{
  "num_hidden_layers": 9,
  "hidden_size": 192,
  "num_key_value_heads": 3,
  "norm_eps": 1e-06,
  "positions": "rope",
  "attn_scale": 0.18,
  "init_std_qkv": 0.026,
  "init_std_down": 0.00306,
  "beta1": 0.95,
  "final_lr_fraction": 0.1,
  "batch_tokens": 32768,
  "train_tokens": 165100000,
  "max_steps": 5039,
  "dataset": "wikipedia_en"
}
MLP neurons of a small language model. Each row is named by its layer, matrix (gate and up: input weights) and neuron, and shows model dimensions 0-95. Each number is 128 + 32 x the weight over its row's rms, rounded and kept within 0 to 255. Numbers have three digits each. A neuron's up and down rows have the sign that makes its largest values positive.
Before each neuron's rows, "fires after" lists the tokens most often just before its 100 highest values on Wikipedia text that the model never trained on.

fires after: "\n", ".", "-"
L6.gate59:091187093091125090126094075079130156127162149113138150118094079099084136160124123111055071129158101157137098129160176105108072165155161111100116101161086184177115200115093105100124103110147149109089150147127114144130120123179105155122159125105184079131102153096127123128106172148089175177
L6.up59:135196190128110201151179075110083164157155113085129127079137165118153127181164107102100073102081111135180110146149123166104115107112124120110132127107149124147168124217124181122105113122126164127091154126095131147147136180104127138095095156092074140167106152171142192127115167125122188155

fires after: " C", " c", " Soc", " soc", " m", " s"
L4.gate603:149135169111081127135111123128178144111152189115105191117154154153115084089095124104130058141085060146143110096170149192125151091165151105144153193148128123159116130080144132090175131164100092130112111138109131110082120157134085095174172166177161076135115091123158098096119120160104133138
L4.up603:135119168076134120106132196136118105227136117117136188116124148185112127157116140116153098082157189096197077122146058146176149115178091162162148070105153088143127120160119172102148130133128122121122148136139151155179155172134119175139106131107124102158111112113107092152134081122125175094

fires after: " s", " S", " on", " B", " t", " ass"
L6.gate292:096109160129123096113115139091170055105110129117121163096171197078164085107161095121067097135097110105043139128137090085109117140129110070086118137158113129153127115133143095089144157109160155092142108107161118145151138136128092127125156178163176134196160104172095136153173132098116181180
L6.up292:134099152139152150143212152161164140182085150149133146184044069135094111089090116117116177128137182152174099146071141129195125140117113118130122150149114130170152105163147062104115139088097065120076065095099158129165115150091114154135101144168137130079094102102154095144127149177151157141

fires after: "′", "_{", "^{", "°", "0"
L4.gate616:198168117142103133172148120159194123078119181114120171148170151149181092119136068091180134085084096147135103126131163148133190144162129137099134107147083102149138098084164129128191070115138144063094084127082124166084106110094090169146119062142142102172117147149110147136096195109171161105
L4.up616:132127171076136101111169125094202163126103140168142104125126187183196152103117157144118091039093082133111138050150160208091168186132156123111090162111123095143106098209124128090112119129187120130119116155143130072151123146125148126125112180118077112086150139125075070110131089095126145088

fires after: " Soc", " Comm", " soc", " S", "re", " sy"
L4.gate39:143129145091130104188163099088158093121102171075085072106077147153187153097059151128087128104155124082090118147194090171089152130149107088102132119147076128172114178060070117139121151092088136081067128111141162126109122143138111128136157158119126109145132123123071146162124094146105197153
L4.up39:152148085087086102115130094140148140150140169144107134114108130098122092105130112098104052110127161081116151114115119173087133170168141158141081094129186129110131082067082053120167158103105056128194103042126131129153073102173168114138145107126114116029136148075173078103061122155101160117

fires after: " C", " E", " B", " R", " W", "at"
L6.gate341:082097098072178144167116101101146160131148116095132076095122118100166119118148134124130083125072104090114145113169123126158145106110076072141096127153114095176135105201160117132149160096192165126043121129131158143135148118152188124098132180140166114096202176166181080136139165143147126145
L6.up341:090088143112154123139083115167137109109113062132082146094128106175078135151108104169148150230152105119157117146143143135181155086150154108148153087104141153112097100126102195127141108086103097139195127169133122148145180093123177144132134125110176139135121113106170090097108096189164167075

fires after: ",", " S", " s", "oss"
L4.gate248:099112132065165115151109082111169131126139179207086093162110101153141094110123171199135096115050112159118131178113146104141107144081145151128081119183154168134116130118094082070104122099123128139107115093122075139166138127133153131144101121125083072147088174111165034158145129157162126137
L4.up248:183176169110146150139079071172157105113183152145122168160119124128155079087181058124099161126114145178102119146088170177108103162116120128122160181195115114110167112155131143102132128170126096134110106140150140135097112136146091092147136105112141109122123121083178147145122139126125085097

fires after: " F", " co", " is", " f", " per"
L6.gate212:119140107118124092096084179139173135127094107120178157127117078143140121133155138173149136113199143185131111083117116165150196077098099140181100145104102112160126162118100131193161120169164093136096103133139133140113140116133167151126154138120140167177111108079109092120142154087116104189
L6.up212:141093150160079136087164163117157106130100105117162187148108102143150102122167172148127110132110104091139125153149049128112194126126075149087128084154123116165151125145103095143174167133125144116119080155147137110134124096127128118148110144165139155098178079207129090126102126124083088109

fires after: " s", " S", " b", "s"
L6.gate206:081128162088115105152120167161182122136076160119128134152082107117109123093136110134127163159172095142147160094087182182100131081103120081106139130171105105164161082091210104149138157112125086167149065116136134065142129152155105186159157145162114164152161124125083163158101163136173173117
L6.up206:109164141095054162112101154201145159154092165065139176165090132156102133112191117102144124114105096139069090140203091153073139143193103106125082133122138142133143111120119123142101153174067112167084088198170150107140086169177144146127090123165104142132160113151175186141099065103135139076

fires after: ",", "8", "2", " p", "7", "6"
L4.gate323:161125160121146085145136147058114149098156139098131106084125090056127159116182144122136147082133166175134132123137108136131144054130128158128129164156179161142153154179152158126118116098150083096158102112173098121096156153106093130126144178151143119155130173145094101106098125181143151109
L4.up323:164124137110119089159128105110123130139145115201134187104155150124152163114141135127134132145102119141104157138098183132103127143091145122161168151117076171161122150099132123142105151026141167155073116153111095129078132197095117085085087095091084159109115123171176139115098145101122109094

fires after: "°", "′", "6", "0", "4", "8"
L4.gate426:134165178152130048152121171148126051144125173121073130127177182108132138143135117127131159108117160136155239077113120126132063148142136169113120094108164089178103111134128143116165115156186125128147099091160118060144138168153152108153119101132114133158135115120139131125106155114165120145
L4.up426:094151119140131178171068097117198095095095082167161076095150083060127141145149117098112165159147179153095137162060188096118127127112165116137141101147096144109194112140165123139121148161174116121094130171160124140180163139135116089123103154072110127128113143128113114116117134139124169120

fires after: "|", "-", " |", " November"
L4.gate580:181131103117122108125123106105136152114155200150096095116157146150160153122129113109138151106079046134123079128099128071096128088131104078114025124133116122185067125155106093079117145120177191054145099090119147105133139137142128142150147156111124162161208168182145115104136164153125139094
L4.up580:126085183118107144129118151161166062089117119121150125156090139141109111110116122112068145078139128132088160139147109109154157112179136118159147114091206159123116147115139145132172077134180092116145098185148105095093126084092150138139148186100176118150174119125065157158154153116163130168

fires after: " |", ";"
L6.gate655:156158136095181148124139176126146139124184154146155129109086113120107165131095174060082091123122098111122023154140109067093144110169140145136096122148149116192159100128161149130127156135183106060142036085139058168151115121150097140112100112223101154108132140182109105135109159078089146165
L6.up655:082093170147127089109154104088164183138126144188102107062132142138175122146090127143196171149082118119138122207139117164184118168108148160209154106102175112154158114130122115138118116174135141164120152131132118171143109153132129093108115100114129134133136097190151137141138122169176137105

fires after: ".", " start", "S", " U", " "
L4.gate384:116173144099091117190100118100231127167145153158107058091140096171153178131092117138129159149115141150124149158094133127159138097086123178123116179141126161146116087154132098084139107131156119174136102146110093128083066138127043107174104120188162113129117104148142059135157162082172062131
L4.up384:054109152119129149168143176077137111157128171115065186098147166096178140075092145156170104130165163092135100125133113125113115123103115114179114109139092158176133122091225125151118147134093113121083117124167075165136116123098136117138164140146155099155140107123111167121102067126183119135

fires after: " M", " m", "M"
L4.gate403:126160126139109081136129135097125154130150206065135105093169159079185157118163109128113112081071097082140077135162133126132112109110113143137125166136096111151115173125129126132164123130136133153090163112139086146077183208084075087154129125123153136115095121144177134116110073092172207178
L4.up403:136110087193097120124102130113132150135113143170105112090171138138166119096090050126024116134118131057112180169127170096129097137068164153123134151113145104077135066154096139109166091145175109136104136161113125116141134157078147138139140091125151146124208145137201119104117126119155098097

fires after: "\n", " the", "==", "-", " The"
L4.gate135:099051122103134106203086142120162134173143162113052172093190125125135140076152120055089167144114069179114163133088122154161035116140165129147162063157113106161137098096117155114163155121100106131131135114113135114148113155172079126173107135155146113110106113106095120142151111119147106053
L4.up135:169106106094124130179101164128075145112160098101147085143157144156134087152166166132150157102100076150195097132100104114186075122136133078093140165143147177110111139076115117144125108059135147125146133111140123093139154153061100136096148123107097159119211149106097173069082109105094146130

fires after: " pre", " the", " ex", " Comm", " pro", " dem"
L4.gate578:124097074136104104153108132162142118134161137193119168121133126125134143073103175140092081077141094141109124118124147149120139127081169068194089128102125096151123137101073150150130150158150170125123115088092099113167122134140142134143133161188178130187079095068124089131103078114158168062
L4.up578:140059100119047115084095101164100078093126081115111117114136147122168156104129178113046115125103151151128161138153130119122111187079063111127088082126094118099149135166113169110123105137131114113199105128134168110140091144099113119109114161123139194132179063146118163113198102162150080131

fires after: " |", " app", " to", " was", " up", " C"
L4.gate756:131076114112117098191106079142162161149131173153079168146132085081231133137090186109154119114073131140045094167108140105162124192095135105127098158136104068144167072169081092150124104101167133119142113132154100114117157138158155109079115146101147113171090148154120147174136141144106099113
L4.up756:152159127093130141145156189129149102101092143127132143129117124163134112069141104160125117123165141144122093114119173147140151114105150129119148151093110125103159161153145121144139121118150126111154133182102094118118107171143151142124083163147128121107177151080132033148078189134145100162

fires after: " |", " Mon", " L", "l", "."
L6.gate468:174181123124159103168082115102132146146134111170136174105144129098100087115144117155152092103090077140160133159122153097159135196150099118114125138126121120166097143062096136143133120210118092148121139184119117169135123135138170147223101130154140126159114102139164036176124151151180043129
L6.up468:176123149091091182080149104101091101137101136097128156089145073122131160152077152132161131142196122075165153112121114162124116108189107134169131229086123064099145157100133154166140082117105094146129116192175100162145112108135182139040093115185104163108170183079100149134159122114112123117

fires after: "\n", " the"
L6.gate696:179162116128142135129093153123101114145148164088138137125122153078138129093136100069103126120118103088103096121107149178115150110104143122181068150134092149181126146131116095142130117116145132159170128158144102137187171138118077113133091193194073141130119120071117149133181099106114077137
L6.up696:159144107123146158122109115119125123128128106060150123128162076057134110135176167097148163111122160113115065105095085100173123141122176052120147142133093129124177098129096121076131093110136159100162160118158130166130119186077097072149144142163085115135105138119164175126135046124082134161

fires after: " S", " s", "S"
L4.gate308:121128114073118108166134117148163123146133154100074135060129099097120118127139090104156112186117113159049065139098109120153112123116108131193107120143132140154150132081112098127150120082149133165099118162109109129115140148134110185099144150113125111178101152118115171088097083145177117118
L4.up308:132075131124118164147196135096131106165098107113099152131148163117138115138197148064068161079164150137163115096072147171109082129129097139099158132138121112173178075186171034086127070100113103138114088121120183106123075163164147144122149166129116160134167126121112132152112140121128129164

fires after: ",", ";", "9", "0", "8", "6"
L4.gate17:113109208145150113118097091115074108116085142142120158111105161172141139048144170073075095120110110164123080147167155155119133105165122133160051162163088121180143139056151106157159104089169170110108105148133097115121126091087084155129143096138178125181171104107111088157040179142150086092
L4.up17:129126188059156078116092196159112151061133133116085067098148118125131132100088069124180118146134065175128113132069093078064125159122110121102125102162101118119131090190152112126125149125142136042138131115088125114087138154129136139131091108104083050111068111115129130126133156150161134123

fires after: "as", "ort", "-", "ther", "|", " Cent"
L4.gate706:106098156093069136164152126137109056050156091113067098113126071130166106110140126094150132118128123096118150135132095093115125119136116141155068155118101093110169111121139087089115098169098158086153076126120114170139172134123172123174200170124086146146151172168160160088100078087144150049
L4.up706:148121160142172119130175152149070124107123095159086121120074161100134078098130065087119138086169080118101199176106146126109049182164095131118122177181168124149133132109094120086135130097152140126143149144155143169149172124132090090063139110114095161169173187101119149108096153133193150196

fires after: " |", " No", " S", "″", " P"
L6.gate158:174114029120139111121140127162135142170187096125104120139145118110107079110130139167117113157111111152106109131140124145112134076142102108157131138146135127155131146064076125131097174123177141166086099132148097143138101169231130160125158117136190138151127103134083098176114193146145142139
L6.up158:088101102205129122167127142145179151086123142148144131157122180125037160141086181122149118119090135176112094161125159117113059127128123078139142119118171110114157126141107130107130136145116121120119141196126133155125089099156145138078090174141172165120103206061129140207127149160136148149

fires after: " |", "\n", "|", " O"
L6.gate739:211200062086120124161136079108173082156122139130133126131120067154099121113143155118146084134160090062159091100153095094154133125133117141130127156182128131167096110086155155176110132131150183109097137151171092146094102200195032102142113111138141148148114152168120146165112179134174104150
L6.up739:126074127097143147168158123110101173110175086113080120143055087183153103126080091202145140184098148079149165118159164106182160123187134166175119121116133133052085141123154108096173098139106116143154135082131156135115105090107118159144152127119134106105091159125126041170146122158161082127

fires after: "-", " n", " E", "c", " ("
L4.gate728:118135095054132147157121120092114127132102168145045118161159109102166160100138180092167155179123124133120098121111131075196157129080163112143075166097101133173097151091118072109110108123105117098177088100132132155100167199143121140129100114175123162174072130086135118109078171070069153139
L4.up728:122158166134131180130169113127131089090153152088112133195132164119174129131175170140092180164158104158153169171156112127150170108124106118138124137115118094092116141088120103128140126157097124145139202130132140107106161161182115107168189174081131092132149151111135202111173094120120171188

fires after: " ", " dis", " |", "-", " out", " were"
L4.gate218:074149118114127118118139147089137136161128187094078086113124135142188169105127096126189019128108097143138144185106137111117135194095132084186136138142094087175163115110076144086101147128119078132099072118092103121169095140151125135121146100141114110146141148172120085126073164130179123137
L4.up218:095181141131102113139135180136162154182144091189085094125097146149086122146173161144081145127072174139105190091132185135135202126074126089141157176129115147177053185083169128141122123110074092148099125114113112177110196141136098090138142134183151149131074122103086115157137174121167144163

fires after: " s", "v", " S", " ex", " M"
L4.gate439:104113160052098121123109162117138122122125122184064103083122132087110145151148144098143071075085109126108153120178169123101080113149120153173089115134115074138065147102149095177141144064129109126081103043134129106147137131113156163149146123166068159170139133124111131103090138143132220110
L4.up439:051104096066096179141103136114110116109115119062103133085113154106157086144177178122107102174114083115026064150090167078173086153071167063139100167105125127113116073097146161122134140089124120137128104132137119092173112140132114166107131146120150101095096202167179123112188135117063113148

fires after: " on", " |", "-", "On", " On", ":"
L4.gate537:138142165124119122151120092156171135157154145105111143127169144095085059103138168124139107078104101102158109153148153139112114100052097150109077117119147124203150098103129130195136180132148194088139107069125143204177094178137145134165156082165100086159160152114110148109127163107112171156
L4.up537:105179144110158198153135140100090112156137171128121121122066114158171209198140111140051072174155153171111170135117090115123112118138129104133102141116171135098142080176130154053141144065191144159138107114220114141171123159163116095177135150106105167118117140135153167102113131132139144197

fires after: "h", " h", " H", " c", "irc", " s"
L6.gate388:096078094112137088143098120151092148207105130091115144099111112120142145182117145116144131120168101157107129173099096153182130203136129095180165166152157166166153135094108077143188111153183114123130121146092150107125096141098126160194162169144053087159163144124050143116043083100130126138
L6.up388:157119126121138156145188159093135188159147140097160116123075138117174193181136167119078152222174142178042100124197141166150178191164223110123127117169036137137137142112126121200091132070145172160167134083120137168113137180109166120101150136096156122130136085138093111114142120129152124099

fires after: " m", " M", " C", " c"
L4.gate615:112130111120118147141113142146227110122111144148138120111099151172166096041094148129174094109112088146163147084141116139164164162124130127168093099106103087112101089089054107180147099154142081180073147098116124147092122105129177157207129179144131181155116101163111155073111146111174062077
L4.up615:104100130110160166131122146111159169142136070127100103113109155094110133120125131172092078113147112128190124079093144107109110081092106139165169089143089070149132174175101140100103135079128132084195116175155114118139096113129155128132118145121101133120105128161129159081096085081160129203

fires after: " |", " ", " Jos"
L4.gate197:185073168075067140096086138120157103095162199101105121115146117124098120040089124096200115185092121137116151136164144139107134087178143069161154112139100192137160094123105128156124132146158095139083097099163127142091096152147120088158150136152129169094135114159099121124101149101152132147
L4.up197:119147175128059150095084156124090147141148075134094124094142135164129182130134118080121060106143111144169122111110047113125120069149136133118137158140168086093138099144171153111135082169149102099155147116149152123142123154156154113124080131164092123096190104143099137137121097065131167149

fires after: "\n", " O", "pp", " cor"
L4.gate481:181139111107136178144170109139092094084097187109120114153152126084137092085117140066101141177085125134145186087152150140111163143137125133071108102103128089106138086112142116154179151087132153117163095135102166098159140066086090177075115086151087102112130212162123150121158131124122110121
L4.up481:113132150100161094149116076105151173085104171132105117143111160091128126102129138123187168071138121184116133070162175126136102136104130111109133157068126155123136118172159153124089171101179091160098146164078139168106150105178107081160146159113082176095105102128185171115106118056181175109

fires after: " s", " c", " p", " gr", "il", " b"
L4.gate319:120162139099077159105056134110152146104139096160106141079138149089158124137112152069130147109143151113159054122175162163125087095155130106172070149161079107178122111134161168096163118166193149083127155066164120144144126123149125092144092053123118153186160087156141093064163130115127200118
L4.up319:088139141074086114066149161166095149120168127120210093119127084134101133120073149151163116189109102121148095158184123162094125104123147069171109115159064102131126159153163111143115144071141158109145121048101127094110079166144134124153130137080138069145134214131154115139138103153121156115

fires after: " pr", " Pr", " L", " acc", " Col"
L4.gate487:128115090079144048129095089133159105122104105071157134091106093123160150064114129141116138130105194089145163148113127145135086104139082159135101110158097084120145136109151167117119165147113135066134102120170070139175140086150120160165106124125144113146154158158117168076186113146129134060
L4.up487:173122126176152097124108168150107083132109143069141122095138127171118153098150200110117107081129104151100105127167096101166129124139171187117127156123119114085110093152139155116115168205162097113140157126180128074126076150152158108105114135109097120165137055082081126102150111133158140119

fires after: " M", " m", " w", " f", " ex"
L6.gate528:157159065093124128163100092151112088143162120080116119138142161109130134116113190104160126124055025119033097117157118130181170133133129133144119125244124126114122127144159119114104148144112167147113092132109114152109134145127117115128149128149165121121085123176084110112104175088179121198
L6.up528:135138119098112121174121171136135146115107118050172095123119140102171084150189129180169145094104104130157131132131126099181178100121164102121183111115154098174159111111122160119098146094173102177119149184154160166085138168165162115128110160126105158090117107167109187055085117143163152132

fires after: " D", " d", " pre", " Pr", " pr", " Pre"
L6.gate315:176147107141151114148105133156080158124100097103084096136083103085095111106153153137136038102123126084130082140190110143166137102125082129150148082153070089115099102100134112143166166192132130064120078137177111158124097104172111086143195061135136133194146113139128204090174172108109107205
L6.up315:244138105105145183134117224143173110106172137083083135126140179090125136118102091127137160155152153155135144123099076159110138038137105123171169103154173167058174103139150115143131159191153119138174070121108126141208091146157126205111133146138117079153101130154156186132177105128088103097

fires after: " p", " l", " L", " P", " |", " Ch"
L4.gate225:172182122117118144141204077089113144105134169137128142142151095123131105153109180080180110099151101080109094118172197139151134098131095180153065160181122187079142144171105104125170147139102104080155118115178095124145220106159130164138107194094153154161162162115107147102154141129113102055
L4.up225:111190129133190144101103184170137106045099197144113169145188103181151160113103134145183092110126120129141084127112123110166111137169196091148149179119079172172101149142138129090160081075107133110206131081111136103165128183121051112116126098173146189149122153159117160138080153146086126105

fires after: " B", " O", " W", " T"
L4.gate271:145087174094119044135154131094132042164102201083107133117133100121157133119064185131142135111095105117101118144091152082146119033099112122153099083131077086167110087164136125129124122090168160092109153123137135102150175135169070117161147122100122077139095084170173175101164147100118096174
L4.up271:058095116101066096145109153139158095073109126097166108141093179076129161074114102118127121129105129113136128160124069116155140108089063114079134138149079173071104106157164099116153101075135099106085090113114129092146172157130184155116121161138120146217177141063190126111079037144115112104

fires after: ",", " |", "|", " the", " in", " and"
L4.gate429:167151096101148183100127086133194127109157145099101162136166168138131166139106192124166077128089115090236067156192112128091131103131058126121055120148089156139174162039111135137145089161089085076119149130184132102104113130159111091162108091117157136099129117165124156092157173125139131121
L4.up429:145145106061118080154126042169168175117189067089155120133091154130152089147109116116145160095131135102109129128087190137084097145113113186106177111140106111150145173069118146074143060097151104177104160116110157182157170141096117115134112187133131115104172128140184099131109013127150141135

fires after: "\n", " app", " ac"
L6.gate646:149156072162143152136107135138105103128142150101118085138199177081150147078103111112155114082154087101128138089189121120219131156156152176171112131104118169088054127156088123129115164200152152133185076140095078168114108123175091121117129149138088069073139141138113133114130143157131146135
L6.up646:128130144154124142096096163070140102152096151158159079125142209099078142121128135103130183187140156133073143186093123108113126128101080074129125128130124163159109112126165135114140101121084132156167124145050176125100124141148134117143172162132074123137137131120110160107191063106140127112

fires after: "-", " (", " in", ")"
L4.gate79:112190151157144147117111185066169157148200155150070074137104098159152137103151148128113147085103185085205143102119122138116139070170123105095097196099075118172118145099142077155132106075100103092145107105098102094109147126117098076164180060114115167123090122050149148180108046090121125204
L4.up79:086130178085158246130109109088154104115055183093157095141096127068125069161172099148106130152144111175188105127141089096135183167150122107084067118131124125097102149075111146093099133154147122105168125108104131135064111150082128147103141126132105160107125095160080147132211152117139103126

fires after: " January", " October", " March", " November", " June", " September"
L4.gate336:113123136071070059085070135095181134144128173083050136121167110077121117075160180127116086113115091176177095099110079112186142141133125209100081121082145108171122095157072147090189131083120100076134057178163093137139126140135122166161127109181128115139112091137096136123144104081095153039
L4.up336:158111166096135152123109106136134120128096166093171117125134195074139115091081154124094085118073151122097161088125117163093126133117105188073124099098169144102158128147083175097131130136135159108162145122138098130112119148133094087095105170110167109074138106189108149113133061167112069146

fires after: " |", ";", "very", "|", "'s", "8"
L6.gate509:156164107118123102119117110143123085108158187110111167123124128104126122130087157174092084174093121132110146175153111081105124087085116151147086130184116143095146144115156209119087140170105178114184040114113150144120138129105084164190104095161062155142106083209126151190119119124107178153
L6.up509:129117151110131103182087146133085116157059028114083138148129123112150158135150073099132164075124158145156098170103123105129084117204114141094152129137106125175168071117073122120146115103144182081152153199128144138151163085085117105113144097131111190164087120121114178145147106074167092118

fires after: " |", "°"
L4.gate30:174097092116140133088049163130125173103110157161030081154119147097105099087146147090094121103116141144174119084088122078162103067165123155117096114095137151111144113073080096107174171142139169074128079172179059103111152092133128110140073158128151157118141130118139128144196143088146091113
L4.up30:151118126114131108168181126115129119120164147152135127149116160153114139153085129105160109079104123104130073101108185145135149230149130119159084130153149069112124163143139151164134185121145124112062100087160146127123194094051105171126160130098104136092089177124126121099110158127111060135

fires after: " |", ".", "|", " on", "\"", ";"
L4.gate755:118105135115050102122081174156157144122124153136153156067155122081168147077167117081071114139106120145142096133094164126113139129151176099174028193174146145169110133080171116133166089134151150111120137125149067181163097164105086083133105178107124144132105128143160108099080080107084130122
L4.up755:191108119092101139103145117128143157132100125090171168145145111128126112053121132104091130122138182107110102070139106127113125114137087175147118143112125066155175104160200128126130109121084125111092178187116132122097098161093095145112047067181145111113169104159137065137127082175127169111

fires after: " F", " C", " c", " T"
L4.gate311:118137160109102142085101148118175113119152164121121158065150070168134138099103209145151123155089093101087110139168100142133128134134154081161096152165143078129115168134076085116119123076095107107128069083076135118169121093108120169129122106153132143157110179119142187145193109134129131169
L4.up311:133142135115137112128128113083147143160083159094148106201188153141080097168131124142116095161098209123154163077122089177127146142167071080127119060186106102173185181119158145175101128120118183109152104136154141126098155168134149126126101106164149100106046157140112189078179124144122110113

fires after: " |", "|", " T"
L4.gate456:125083186104123121121151115126113141154155117115111100096179098161147180139132124159159119106106130158163117124200132143143113102124118095102064107156107126098121158093172151110103143106166179065093117093104101154115152118070134177150161133106130130140176142184190142178107158128124176087
L4.up456:086171140094147125124118212123144106145097152203076149095123099160141183143110118109165087126143108105142145136084086121131160170131103121118140104195120140083083187173204114100118153062143169091092106094147114097129106181165124127152117189107102170113076124156133121061116141091101096155